MLP neurons of a small language model. Each row is named by its layer, matrix (up: input weights) and neuron, and shows model dimensions 96-191. Each number is 500 + 40 x the weight over its row's rms, rounded and kept within 0 to 999. Numbers have three digits each.
Before each neuron's rows, "fires after" lists the tokens most often just before its 100 highest values on Wikipedia text that the model never trained on. A number after a token or word is its count.

fires after: "A" 25, "h" 15, "f" 13, "H" 9, "os" 9, "n" 5
L10.up66:450517540434528462465489499519607555545513485537495495492554525468539478470462521466514542533504528465479520532556579481502480553517554476437470478495487564474460489557557531500428420497474394449576490534479461487479514512435446538536474529529535458503542456545495542433537543497540525481

fires after: "K" 25, "G" 9, "O" 8, "S" 7, "L" 6
L5.up849:501466566468530523499421436460563437468489534516549502464501497491519435493497497505411479478539473493524499474488517417466497534459521520489490512468503474466512510486461566534449519570470511520437518515484474525508462457496484473496498513471521470418506521557463471510478500461576542436

fires after: "L" 14, "s" 12, "D" 9, "S" 8, "l" 8, "d" 7
L11.up548:491491542512460484495434467543566507462485489483533436507535497481508506549459523470479546507502477497560505499537494490475455471484507546439497586523479442596479433520589532513494464480569484430477499477544486512483466459460519458542506424534491417473470366520508509441526449547450478511

fires after: "| " 38, " " 5, "M" 5, "J" 4
L4.up457:477533486525529470535488479553536535523536522497524514506473489502446448462475427472469507510544499443537509493537481513510469484552430454520557463540487479504453543431535565559541441522507477537453504539466385535544524534493482467479479495496437443515538516527575496534497477443509550495

fires after: "In" 13, "uc" 10, "Con" 9, "San " 7, "is" 7, "art" 6
L6.up420:540504543561456501466499537471571399431453482576538523503433554501516555491461458517497543499515513474437485474524502505525545441499488520494497519487440461429518512525454467421437487520521455466548451516513452532477456424514494499477562478549499460501568436452509503459495503469499483482

fires after: "N" 25, "a " 9, "S" 8, "n" 7, "non" 6, "D" 4
L6.up697:535490464493461562498484454485477500522500416454468544532538508518543487498500486492525494506463469432457551474507479491488516483497519458492466471501493532541552475502485504531519491536496472479419520505480501500565490484467470543584460492455526474535573495596508530430443491562599473510

fires after: "M" 19, "T" 12, "m" 9, "sp" 5, "- " 5, "the " 5
L6.up128:475509483494527535574494440509474520537544548496467461539550491505484420500452546508441532520503541430432456528566514497485428482556517490571481510503508433467463605512539509515521458548545482531546524531431484538504499502487472408547521565438468497412483497475484502572401549495493546540

fires after: "m" 19, "), " 19, "l" 7, "e" 6
L5.up816:499489498507488439509518511530461558501469482489523562454528567465530399510531497485473432506450452489519484501478501554540511542478492507600431479515434594443515539495438529430489473550542520480528540462438474526499508445465552429538490522508482566486524568416610514477495484446528595506

fires after: "the " 33, "The " 6, "Mus" 4, "Arm" 4, "E" 4, "comp" 4
L5.up471:455548550439504526521473505528547530483509515488517476498493499458464514446485506509494502569540455489531488492540492520531471462492472533570513450477512515487432540496513509551484492531488473477485527536468500504530492463461489568506487464453611481516468510481529468514508498464563492507

fires after: "B" 22, "c" 8, "s" 7, "F" 5, "ou" 5, "f" 5
L10.up89:512460499492490475432585415546490495521459562503518514556467516511549500475468466530501475526517479515511462463471516486515470514485494523528544473532480467481487503501471513498579523500513520500509452420504453450522528498476533468500527487504518616549478507479486475509540467499510499505

fires after: "L" 24, "c" 12, "R" 12, "F" 6, "f" 6, "A" 5
L11.up874:529566537485502478515502518501520553514672476480472492504445545489503473507526550465526547523474509459571492505552469378517431516523548452581496502539504515521527461521518480483538485543531493560471520492504528467527526528448422469493519463530501544424466487512500478492518519476480434498

fires after: "f" 24, "F" 11, "ind" 8, "af" 6, "ig" 4, "feat" 4
L8.up311:499543528498491426438561533544472494480528507443490508502464522497453438398438546488495504520514507474580521456516447483511457518509465473428524536507559453503549429473528570449432570518494551544507487511431558547472434469501555469460508488482554521503426513515439435466507547500499464513

fires after: "and " 16, ", " 16, "the " 9, "was " 7, "as " 7, "for " 6
L5.up314:500459490480525487459567541494478456477507519485464476462429533450497546450508463470553481468567513517493513577409500493480431489553541565444472487510520509574516524477502438522513550532563547534455563496553453529432494571480523519459469467481512578466494490503442556436469539495539478502

fires after: "f" 26, "in" 14, "appro" 8, "resp" 6, "A" 6, "H" 5
L8.up605:521551476489497482475526517516533525467505462534414551523527463514543515495501434539438602466531509507483531446422523522501475548500482497485538462523456554536546559553455548536503511450540429429503506504509506484427501479454444524549501518576515506458496456438413484406464448482482458495

fires after: "Al" 25, "al" 14, "im" 10, "am" 9, "m" 5, "y" 4
L8.up447:477487524550485459537491523556541477410539493483489498500501447492549479473499529453467530465505535495464544456534462483480393481547495465505489440498503555481487434530458481510507440584465412543516533619456529498462551554456451481423513537563472520475575528510527520534489528471499502475

fires after: "g" 28, "og" 16, "G" 10, "ag" 7, "ph" 7, "A" 6
L8.up608:489506495526496517537472453472553514415508554527547535573486412526494500489489518471489435523528459460487527511466549424537513441536546495531537451571443499543482483490525541540565549534580505510506551501500406427505542529472543543601515508549545465494479554490481541431502549447526453527

fires after: "b" 29, "B" 11, "F" 10, "h" 7, "f" 7, "H" 4
L8.up152:512451515512466471478465546537544414482540577550436503531486486535520472485487444535456465519556498558503452473514487478521407488503521525523498492484446529489481476540476542450531541486464486573527498494491464499498499517477499475502486520556433463460472515506474486535595497572540526582

fires after: "f" 31, "sp" 12, "comp" 9, "F" 8, "qu" 5, "con" 4
L8.up774:546496473448496531459536481563467481477560536502530537567355444424524602494538473590443549432456533504471454510454510448544473489527475516450479582475537538529489538444456495479509592524505512511480432497594511472494395548444498463484511488504522517517386447426487504462493517436552521514

fires after: "\n" 37, "\n\n" 14, ". " 12, " " 4
L4.up111:462596401543528525484582568550449531552567557534496565540446469507457381539539520495519458550506521454492496417492457474501541475518527527459484541530445484524555542492455548522458550488509524526493520482469482524561536499468533468478468526550428538501536454506536449571524537477555473490

fires after: "H" 14, "G" 13, "L" 10, "F" 10, "M" 6
L4.up450:496447485515529496475504494574494508499446522526470536495474491453554528540508423516559500522551453498512544531472482503521430498428440504569449439475524487499599570422496566480482547531423466538469510457526575525458512526513499532450537436514584560526470476498497476465529546460424512518

fires after: "sp" 13, "v" 12, "c" 11, "V" 8, "D" 6, "pl" 6
L6.up334:563561598498473518512478475568513495481492600524618448521503523484452530459441480481420507505568515476484490507471506595552489552584490487501505474489454462502483485477468477488593488504538465446536497480499434553478557468453493455510524492511496404452472527527489481471573510465480565507

fires after: "3" 18, "4" 11, "5" 6, "1" 6, "26" 5, "9" 4
L6.up263:525526514518525493520460557473541563498474575504518447504504473466456542483390446428470497522427513451498505532475494499478473497410525550490528421487492444554475542550491559504532464543513455567473454492512509510480538549478538470524533509516512523524456438484447398508506522550573540536

fires after: "S" 18, "W" 15, "K" 8, "w" 5, "L" 5
L4.up392:475492462540532501568494403483456427493505538470498495544524446445504493447593474559505506488471513503544519440509434467499420516536480558527554489481566494487517481453469530448495548507537456570510434481557567560533565497480440481470484530460505543460547528467455567435586586606477550543

fires after: "d" 25, "D" 14, "t" 10, "tak" 6, "é" 6
L6.up452:573527482508464555503550468469534509602475494479502458576452475514512423456548503480514485570528493538522509517451413526470497491520448506446437476531508522491476518514501543541467493512405426502539471520465553553502385468488582507518520537455499447573483567500538532440470509549558472570

fires after: "D" 23, "f" 19, "F" 14, "H" 9, "==" 6, "w" 4
L6.up643:538501541585553462506583447521510563481490515554530555566503525489471507436441472493560466569494571563559505427491521502475448494506503469477421478515512522532469420437477515577441503536532428494545472500487500469449566557421459456492445499457477544500433459440460532424493532571532494487

fires after: "tr" 29, "con" 14, "c" 9, "ter" 9, "s" 5
L10.up468:499559463521502482455533513531495556507570519466489457552464414492492503486479493572490493566486560521526527519545523520462433580498485463498460427461565532516538436450598524525514500490471537472488494407450470514577496507552485553525443571579530515525486451459479497464570472463558511497

fires after: "G" 16, "D" 12, "g" 11, "F" 8, "T" 5, "sp" 5
L8.up177:505514575446499548508518498596522562411453487514453491486478488504448423478467467411530545527443578595455540466453524481458503509521444508466494466460488468546564587531467478489466510495481534520554488557510442525443494437481488487507443531531563542528476484432551468539423495473519516545

fires after: "\n" 29, "T" 9, "| " 8, ") " 8, "(" 6
L2.up226:561546486528468512553488521468476456503481542483372556513572496563482496548499452423512588481507482518489475504522558426558482471422554476548474447485507516524534442503451512550517453561510476467534416499457528547496559488506521444444509502504494515538511532512455557478552504564509486449

fires after: "." 36, "milli" 13, "," 10, "6" 4
L5.up239:580450558489510513442508514491459528445566500495541477467432512535486501490542456518546506487521492457456497450527558514454501439509489518463432509497534504535468500486477450534552505566568436456462455500515442510562542489492492441428442447544515525556478530512513440470539497513488472519

fires after: ")" 27, "|" 12, "ug" 6, "er" 5
L6.up176:454503408526499537438573510500489507500496490495489450523471475424469435462451476556513539540473448543483509445464477491486408509564514543551491480421523543503591487556540433495480475523480431572540524481550456586497521507568470479545512474525515460472568423524516546455504438478432499541

fires after: "d" 15, "r" 14, "D" 6, "J" 6, "dr" 5, "ly" 5
L11.up428:546437467473582505550544539469493514471571567526455443429602502493492449536506468488566516500550457461520494496547418516481516442494557429475480531483500463564498516520477503520481520472497472503600465493561517472506519441530500504504485553501519429541459482572423561563478421472453532493

fires after: "Con" 17, "f" 12, "\n" 11, "F" 9, "G" 5
L11.up861:477497548492493510472509473536455574546487465472582534515521449566545496507514488540574514473527490599488471516520506485497482482538459545468460422504537461507510530435568502533494506529483432481524499476446510498515506502437498569490357522577474523435480494606510462409498546446503500565

fires after: "T" 21, "F" 9, "sub" 8, "av" 7, "f" 6
L8.up877:512515422463418551517471440503527550572508459554551627561480501497552548510523469558471494453538534497495561540441552492436495558511518480507499461555520497549525496457459493460457527533443516485541517463497440473444529533433444541475489513515497483485514532481478484444523575510465440508

fires after: "H" 17, "h" 13, "cr" 11, "oh" 9, "Ch" 5
L11.up267:450486482493466409450515540479518477495465542518501454473603420512554520524504496507536534501509591506496510476483482483482546534498477571539459511450549446519449494575518432579477540594424499489505481404510497525533492496552514425474457469531474509454559508492492529510529542592470529488

fires after: "." 34, "s" 17, "S" 13, "re" 12, "," 5
L8.up208:531532470538490468489561481535546492459416490456590490481441510504482394512569487499577549494452495504443499503479494531424476492515463476511474528478501517535511504493578430502490506576548484472550475528444433510544497523592546484433433431554482496540547470493555438423510498484464528487

fires after: "per" 11, "A" 11, "S" 10, "In" 7, "San " 7, "F" 5
L8.up770:539591476543439466474456479464539521452496512470461508468509431526454454487516494493475461465583491506426507587442559474530511541495479505539457554450554560495446511461496484539573545469487541521510477522427502607447465503504450472528432555463447528513483507561523481506500560520512481503

fires after: "r" 14, "g" 12, "G" 12, "the " 9, "c" 8, "t" 6
L8.up31:466536489524441524435581471497488488418438549565475504578580552471482520501428428515502464531478523543500535435474510440439504498557519476491468544484481511492524510486571556508540556558443540451527501468491452510505519488443506542492495459500539491469550565431522521568526484510468482533

fires after: "D" 16, "H" 10, "J" 8, "M" 8, "A" 5, "F" 4
L10.up166:474473523464537503536530604584469541522458438501494508522493526534502512487377496525541538494534552530521513446473522500484516479471567514423524517562556593470502470549482530465524494473559484475534427511497515576501497494520493509516531447571480543442508480503464447545531534561453499516

fires after: "′" 15, "rec" 11, "," 9, "°" 8, "pres" 7, "." 7
L5.up521:477556525505428509488517483511472531475479461497609495592474495494533470514505507492462451464451555422483551463488510578527477492518525471561469498468555428454564507502512469457561516501503566475510471410590403488531479449458530451478523490556507499493577471470472502522504544478450484529

fires after: "S" 20, "M" 16, "T" 8, "L" 7, "O" 5, "K" 5
L6.up386:573469556532557541601469459525514527525486509528484527525481505524556481480490545507529443476512535463512543469487438462559455514490505470429452537487530441515460408483529536479474503511468490495521469529466483534488469516532417421502513528501499485532433429530499515522548511462453461485

fires after: "D" 15, "d" 9, "id" 9, "iss" 7, "us" 6, "ag" 5
L8.up48:506508500507458511524580520453467577504526501484455454498476492481470467493553513444446516539508507492539498567552541414565456568450428479467475434495502487464498521466485484514540476486446491479613565593438441518514501481520528483532512512435558492468530498474524561468507485523539538418

fires after: "u" 20, "N" 10, "of " 10, "S" 6, "P" 5, "G" 4
L8.up457:529487488519551622409424454506472533482546505488480533529433539485529467536594476514462488508496516534507543463518439501514463489468574508456446478467508527501541496515469516565462509488482447571503470566607509475498431534462485488468583544504503502450592482475507525498495586555557440482

fires after: "I" 19, "O" 9, "K" 7, "A" 6, "G" 5, "t" 5
L4.up777:543408503464526518505541475469485418504533492540488544419470454526512481586520486452557478482441486520580558497503420510451466465493506508466508488482483534440454506501454517430542467514517514511540526565374490525459495548484502457473493540584571527573467528506523526495537500541554422484

fires after: "\n\n" 19, "| " 17, "S" 7, "F" 6, "A" 5
L2.up639:589408498460474527497452448508552502464450514486471514493481427467425543444442488532509542547460442499471496510407535533488504508503502508488507557441524573470449441504496484602445538530555447473469505509565515515487472448493455566562495441485471461542485451506530492556451566496517450417

fires after: "u" 24, "S" 7, "es" 7, "F" 7, "In" 6
L8.up409:458528522515512564482508522488510575558495559570474516458503457499494417477516502492508486512527509427464554506579504564419460483451525559546488510475540448486524455496519493507440432430462493435495471617490475507563469456543421569521551564481465492499530386489472400452467510510504596423

fires after: "m" 24, "M" 18, "K" 7, "a" 4, "s" 4
L5.up617:503506538510516513549502392471490410497562563512451547465567501458445493404497520456562465459482475485511510479496501523482409484428540542542457484581516510513485517477454480502480516472491482463479533534513538507477466509523533345525560567519483537507533570477497462567503523547537573514

fires after: "h" 30, "H" 13, "wh" 5, "w" 4
L8.up130:532511490466551457517493522523477466479583440436408504433507491481511527597460507589508517500509531613489485509473473500477488574510557552481536440523449488504550479522534544524529523560473548521532542482528492519514512391446566521489443508513525437452497521485458524514493615570479519532

fires after: "w" 24, "W" 9, "d" 8, "sh" 6, "R" 5, "r" 5
L8.up513:540524521470495492513489533506456495455526444482526502477503505502491484499459498516477432544482505539528498481431448430510456526517478519522508469503463533486406429391411456494481517562484491464467549435535508553557524503501483443488511468449532553551508435541508534479515522558488466550

fires after: "H" 20, "T" 15, "B" 7, "t" 6, "h" 5
L8.up217:464386485486506417489496460511450426508516495522468523518478491482501510455495395504500459514507525513462490489452505403425537532507528486434542517473581505498591521477498478490485517571440481550537442489562471583496495538462537524521480457513538461470522508503475564522512502518479516450

fires after: "s" 21, "f" 13, "l" 9, "t" 7, "em" 6
L4.up592:462530460530478541510504508527449474503498555542518421461556490551511472496452535526558518464530532515541523457535460481473457433535532544439564585493483548471531432378472516471447501492503463467533498502465480523418495472516504495451528514416482490510522497483480511500558562509428514575

fires after: "| " 35, "K" 7, "S" 6, "B" 4, "-" 4, "N" 4
L10.up308:535457465551526494520521504484505497401425487441447506552480525505479488482538455521530506501533460501517492438447544524424409581453546487515485542486485490599553483505558467463367477472471522526504441505456493539516454492522507516502483510528494504550511469548529517498498555569520509506

fires after: "was " 17, "s" 16, "g" 7, "t" 7, "dis" 4, "k" 4
L4.up641:451527525487491448461502473490465552480517494505542501471453471500547498509484506449572516457542462531461568460469506503563446499493451538485532525526481582568472466506559464531480470506524498526496487506512481506482558428516533434538510496481482511518551526435556537495551468481517549554

fires after: "F" 26, "H" 10, "U" 7, "W" 6, "Sec" 5
L8.up204:490477577489510506533481415505509482473490516587475510486495476531552493538548432509496544537491476522515454507507437481481457503522559537486581462463459556454468461550513496529529555472487433574477494465525508542525469482492450522439547490502530441586502523511530505500460600480543462516

fires after: "gu" 18, "Vi" 10, "We" 8, "ri" 7, "Gu" 6, "mon" 5
L8.up547:446448476474456513529522567421593549533476565454501480522467512530499518510509506530554514493533545514502593542455479426525527545535561497515471396501524451477514484524449564445518582493540525485549472524506408479503530517488474435472420540521378504523485502448504505515534534530541545472

fires after: "the " 16, "L" 16, "S" 9, "U" 7, "Al" 7, "O" 5
L6.up131:569440390475497419567559468463453498496536510479534533470520502464538541528480462578591531526482515549563480508499441455489497499548518394505562463527445524525552478533531543526467473513515492556466514492530434518491557514470500501475487424514478476462404509492539512439576541540415470495

fires after: "\n\n" 42, "con" 11, "in " 8, ", " 6, "\n" 5, "the " 4
L6.up239:513552516449560407548566551568453506399504526455551522479461499533487453517556519479468568492568504516503500514510494501467512464466467530430473466500502502472551525509491501430482471528528518596450447464495490528494459518450471514464474419523479533468496504511507504527511482471488466516

fires after: ". " 20, "\n\n" 14, "foot" 14, "\n" 7, "served " 4
L2.up321:516502457497516454463494479469479468495521447518520551492570568506463495515492536535529523492445473453536481396469581526455466508452432497489473565476505515430539539455519459537488485508569554582555420533489543479466518516553501483550519595503453472434493514526540404496471498489505512512

fires after: "M" 19, "foot" 18, "A" 7, "Y" 4, "R" 4
L11.up718:478498494491529508561495491525519433583581496521461528475516393528499442415432548484468508467482471517516554393465483444541461507538521541528516452517463529541576468507521446546526498540509531542458474466511492544526503557536492559492475449506526514443538444500474527431580521472587564463

fires after: "| " 26, "; " 13, "." 13, "," 8, "to " 7
L6.up398:525504496485497517544510468514485451546523473525522476511458499479478443492455488477474422485527441493561510507476529458479468474531505514422561445509506578517498448470505426434472438453549518499522443458446484515492484522501574443541412478481481484491494397446537493557561521460470523463

fires after: "B" 29, "P" 20, "T" 15, "F" 12, "C" 8
L5.up98:491502511487466475484382378492510574504567505542589490568512486548487502508488506501537500489524472437512588458477454473548413506444520498483479539497507523460551529472528524467555548557414538577571499477474516493503475501448510527524515503501425499493520466449501527469516446476434446526

fires after: "," 41, "Rep" 8, "dis" 7, "9" 6, "enc" 6, "pres" 5
L6.up394:539573514475547486480527561523639524515472485496550571535462517562509493472483526468413500479465477505549500476432636489529476529529457461525418459445477514481542517521524458473487513535505484424573419498488393519534408499499507477519530564565528502549481473436483460479438546504473495531

fires after: "z" 20, "S" 15, "J" 8, "Y" 7, "ian" 5
L6.up165:471533510455554547517527507428510489461510500484527468523478545450439514515585502460465535516554459450581512493455453472427466479477500553545482461490523461511491440448586484516479363467485502528485455509489533472467500517468494495537488508494444516533455539414507504488558492491456543544

fires after: "in " 16, "of " 12, "In " 7, "G" 7, "on " 6, "C" 6
L8.up313:538537524506490495513534481520523569471522505565442497532523541517450462491513477467503495581507555484434461539453448490483459558460497428460550484473492453488542477469463478514512459517501488560471517491513550483545523533475502477485504508504584476414488483491508508530535518464431475525

fires after: "| " 62, "\n" 5
L2.up83:529442536523559524526435473457528483492480477551493471547505519452530499476584415496507554526512485532515448548457541468516548511536544531509552498531473560495499548447492399513490492546487447516456475454495453524458532533530519499517473409485563569410533422464514578522506603505486466436

fires after: "the " 23, "there " 10, "which " 6, "The " 5, "This " 4, "le" 4
L4.up659:491555546554460484498536481504540527495507543452435489434466502479409517442571452552514433472529510475547547520540502470525552535519480467499503496478508429566479603495552495449536531525491495478462526517511496533530524443512492561469551491414489459500465445480443458541477551506517474497

fires after: "F" 21, "f" 16, "m" 12, "the " 6, "on " 5, "M" 4
L10.up729:454530543495458485485515477567516557526493433548542523561555549524510453464605482527518490526460554500434488452494517499578397463507558510542553529523455502527496524457546429498545496513445537539500425453502498532480508550451488526540535439451515539507543471491492564481519450476494473510

fires after: "S" 13, "s" 11, "to " 10, "L" 6, ". " 6, "t" 5
L10.up454:594479436495486468468516465558477475568456515521417505540482450490492550548538539522459445535448499512481494479532487533412511457510558439449499560488490501495536508484502528511491426568457470480473509410452531527472549500442483532392500504491487462515449459478520497556563554520499478563

fires after: "Con" 15, "con" 13, "uc" 8, "A" 6, "res" 6, "Tran" 5
L5.up761:431515515483512482419529511508512533437484504456552466450434581535529478408516406539465499470527507509562489506485456583552509441467515501581531496542419532456455543519541491444521541519519458538523486484533455570510477468494456514467526496471532445522442479509440505510488449437423447541

fires after: "E" 17, "w" 13, "s" 12, "y" 6, "Her" 6, "S" 6
L6.up413:523439432515501476527477505542487519548517501495511526498477557536537502516462552551510529542492469556452550433488435437462480536442490556454562475480527502541415494549555524581482500536468490488533483537546487495521506499444483532421572513445509535494440553517549512557462543521567519547

fires after: "S" 19, "G" 15, "the " 10, "V" 7, "Qu" 7, "g" 5
L5.up553:505448468505420532515527471477525451487527489483458537545497523562523547431467502525471510505562552565523498495467468490448415496444456532528492460528493509538483466467525459477455564515442418582464496557489502488487562433457516521454500482435483470515444526469494530430517512477531574514

fires after: "\n" 29, "F" 12, "f" 11, "P" 6, "S" 5, "4" 4
L4.up343:480458537528523462423417479471523496506531543488492552501537493486525525478514494488449488480496474525456530443527502515541464424467485478453481567527498519521553472473570507470444475548486498478487501485430553484432479439536469571488498490482491515542536457389423482490467495525511537508

fires after: "the " 38, "The " 7, "-" 5
L5.up49:496543454493442484455550438574490512501581508511499485498457557472445465415503511503588440509485508462475538581541506488566476557519547580519480543446575430492488464513496434492525502495465381467521534526528517523527428460526516496534427512585529495574481409485531508497512552478539578485

fires after: "in " 22, "of " 13, "vari" 11, "a " 7, "for " 6, "n" 5
L4.up876:525520574437477495467440492488437486545456514502513530496532478438474466432477491468569540500400511565492529526493573504543508444539541509476428473466544500480447568536469479483499474547536476544434493463434432454513509570476470458508486456588403470482534447482520537513512472551503527571

fires after: "in " 14, "O" 11, "at " 9, "of " 8, "University " 6, "U" 5
L6.up573:513543493519545427498439515517493531496509462494507559554431504440507523469467515486510490505483564512481514536486542498473496473532587532405507466520432514557525447550401442381507545511504514524477454514514448517528419465440497490458562478589468500475491469528522462521486501523526447523

fires after: "n" 14, "inc" 9, "D" 9, "ir" 8, "v" 6, "d" 6
L11.up838:546517571498463450523571505514449571528524461507444494526490475453493491489435555478480495511508528517471524523507439496509491435483519483427501519508421532530476507641471551524578548490555505510460544550486490504489470477482483464563498466455497466470488457526458516541474565450464527561

fires after: "A" 27, "a" 12, "am" 6, "om" 5, "ex" 5
L8.up374:464510529426488594408511593512527491467476564441464549466541510511514531505448505494529535525537530481521556529439458512493441427471513509544531467577490484508499498493499496443479490467508458415527457474474472519489525498528448569519447538550439476441506538474419535466438515489557477513

fires after: "T" 19, "G" 10, "N" 8, "H" 7, "N " 6
L4.up563:492552511563518583474496471504563475471472528471471565507504524563504500512475472513500492595564539505545541540449428481477421534503464453516482493570478529476497603407564553535532491502534442494488521438542526466483506510442521455457502542448511472505521479468503424547510483497445466496

fires after: "L" 22, "D" 19, "d" 7, "St" 5, "Sh" 4, "S" 4
L6.up681:547505527507529505506462587555576529467580555510473445519497446425489407483490556520517475492544427443549533490506486494440509438562458435475493480463441502559503515490529529498481521472390482426537487504565485504461455544468504505530498465498499507592467467552529492432497479498581498531

fires after: "| " 20, "For" 15, "S" 10, "Z" 5, "E" 5
L2.up313:518469443431584503487498485571521446482452495460445553561534480454482511442528425490486495508549436654547454489540435523445484544600468519530478586450513523493478516512507480527440480481515489537529524470486481534506533529476537425484463457449499525497499515488469559512590554453417451446

fires after: "s" 17, "the " 12, "S" 11, "K" 10, "N" 8, "un" 5
L6.up756:489468517487491466440513445461502513481466499405472519463528507548510506469585508553525500503500502478549480512511540516476465456445453472472472491486440493554603469508527446488497544502443486504493494465478438526506485462519488445474555537467536466491534547527481510531494457464540486569

fires after: "S" 28, "M" 9, "D" 7, "Y" 6, "J" 6
L5.up463:476498494511574411493551502526483558495497500520585526461460357523473520469511463457586481550555504495480504542459440494485492436447490501533454545467534474436434492510503506491503511507455410524513465535524526500506531470495546504479516465402437543448464476493485594521585384470523535458

fires after: "| " 31, ":" 14, ". " 7, "(" 6, ": " 4, "of " 4
L2.up685:449491535493458507483511509566467490481459524510477563526447538534529468484533477485539542557510416591462421482495468438463454493574507472579501522547570532520431503414462534503486482499478444461529526473569515539519544480522497464484479425485448542482496503420486525561458499524510548514

fires after: "| " 51, "the " 8, "a " 4
L4.up790:538458482468513504478521441510502480494491479474525456514426485528534579450482446448474481559524483452415509510423498498532497614430514448542531549455535492536552470448543473517519438503461467418471482523521537487472463445489474499506448528499440493503496468535564469422544508450449526462

fires after: "de" 23, "ex" 10, "tr" 6, "res" 5, "af" 5, "c" 5
L11.up591:501545498494409470448504501453449500508554528489487511550526487504531520454515578655520501457460532445496499507497462519518495535511501519527543439523499474469571445518536444550523459507483541479451511498506548514548474431539512523494471501516492523533507557579467405474526506431486508526

fires after: "V" 12, "D" 11, "al" 10, "d" 9, "av" 7, "de " 6
L8.up49:482557569494440525419556488474529481512473569374510471527512460412550519509504496532497499518511508500533498509516473522459461474523478456480467440513465471457511460513551550521532488524556447452421563540504510454454446503503516486525476425544507488444525494455526564532535451473462504513

fires after: "D" 19, "St" 11, "T" 11, "H" 9, "Sc" 9, "st" 6
L4.up691:485454538466525441559487522485561560537515540463527518544533393492476556508417433429487483582484543487496487487476476484515525494530511482543443497467539601524416509458518516550387498529457475518488485514522445510459462471486548449555467483460554453541509490444532572439459473483519518472

fires after: "| " 19, "; " 12, "(" 9, "P" 8, " " 6, "/" 5
L6.up868:562490544510474544561512458514535448512546507481461522505517471530452477580460487453547495541425448449566515417455449465509453497473552485492455500512512530502515473507453500549513530520517473445509512485547496500496537479490506512475453523508517469480471520427502591517484518443541498459

fires after: "the " 17, "G" 11, "was " 8, "g" 7, "'" 7
L10.up104:491423492430446501480565506461494492568509458422422576519484448447499543510453485467525469471582609558447467488524436572568481554538480424504510479517448584487552452447528514438497519527550506534514506496459500570490517471488472473534530540503534494476470404550548501519516479516484541532

fires after: "." 45, "8" 5, "," 5, "qu" 5
L11.up540:475578471412384574452451506547543454516442464434497525518473530502478515423494495581508464433481506515458507531483488484472507512476496520500531520511461540500536503548450438429487472490533534500563483470556546487463542480474535488565536435561549517531614472509577509464572539555523537532

fires after: "V" 25, "to " 8, "as " 8, "f" 6, "v" 5, "and " 5
L8.up411:482574490471510554479490462483460445503479449522483532559526527478426454452529451553526588479544537467480476545504517482536395451531607515491499475456495488454522476515459465504489548496560572591423515503458443451466427544514528477472443468471469518485438459509561507516528542586506467584

fires after: "D" 15, "A" 13, "Au" 9, ") " 9, "T" 9, "Ger" 5
L6.up730:560471501413500396540514485529622526460481537446524507510524539548468506422474479505498519528597506551551524476454539365478406445463512513523394423483465509492479467445455554464505482514538558532514532475480426542478409491518560526528500541481522487534496478446502572483490535483555522454

fires after: "St" 11, "S" 9, "L" 8, "Qu" 8, "E" 7, "R" 7
L5.up660:546559543455467482493454468526516504491457520549544527540448421518512408509492544497526444515557521418506486511568466533545496483509488511463485530520432521509485562495535487521378474491530542470491574507568430513515476529480563490535538446479483561573514570460461522477570507454529502497

fires after: "'" 17, "Y" 9, "R" 9, "St" 6, "T" 6, "l" 5
L4.up827:514478485529546459566431474473544486500590549516410568522519450476437434501510522473522523469542534449513472535469503448450475508538506517468521516494452494544520463498499510437508417593513521483564463497523467485491478460543497485507454496508499458484504493471470490544558490401458532515

fires after: "the " 40, "in " 16, "for " 7, "of " 7
L5.up369:544516543508496481497485489521491534471474531515500584437465506524442449509529524484511473492524544525523475508495486512504427567571484467468508521477507539489460509513511425486520489471490550543443596488523443544538509429405455477503545474584454486502512454533497492479471521469454541564

fires after: "," 33, "| " 11, "born " 8, ":" 7, "6" 4
L11.up564:549558490468475515503502392556512502505520570503574459472455482589459573553512435531503525547463454424455532586561503496511490489489499503513487453526411464507456529559461507482512556536465439398526453498571507554573510514473436455524527534533433481496497483573528442463494557534582524455

fires after: "G" 31, "g" 24, "a" 6, "r" 4, "R" 4
L8.up299:455461526451438513539558456501453438502579518505524518563504486511516485512526504515496498554532463516430550505547494450387439504591449547494434460546482488448512582445536507520552501519445391509477526531505475513527582538600483492523549516506521510487502572495574470496461537439553449502

fires after: "S" 30, "Y" 11, " " 8, "J" 5, "h" 4, "y" 4
L10.up266:485501497453509530517494495547447533558548537478491524516516443539472467419503490463544499523582506482482529523378501466501493498454512497543443489517461557547467499520584535546531455464466465474494467494547470500476536492430447540551595465436429531547504503469526566639593502473505587606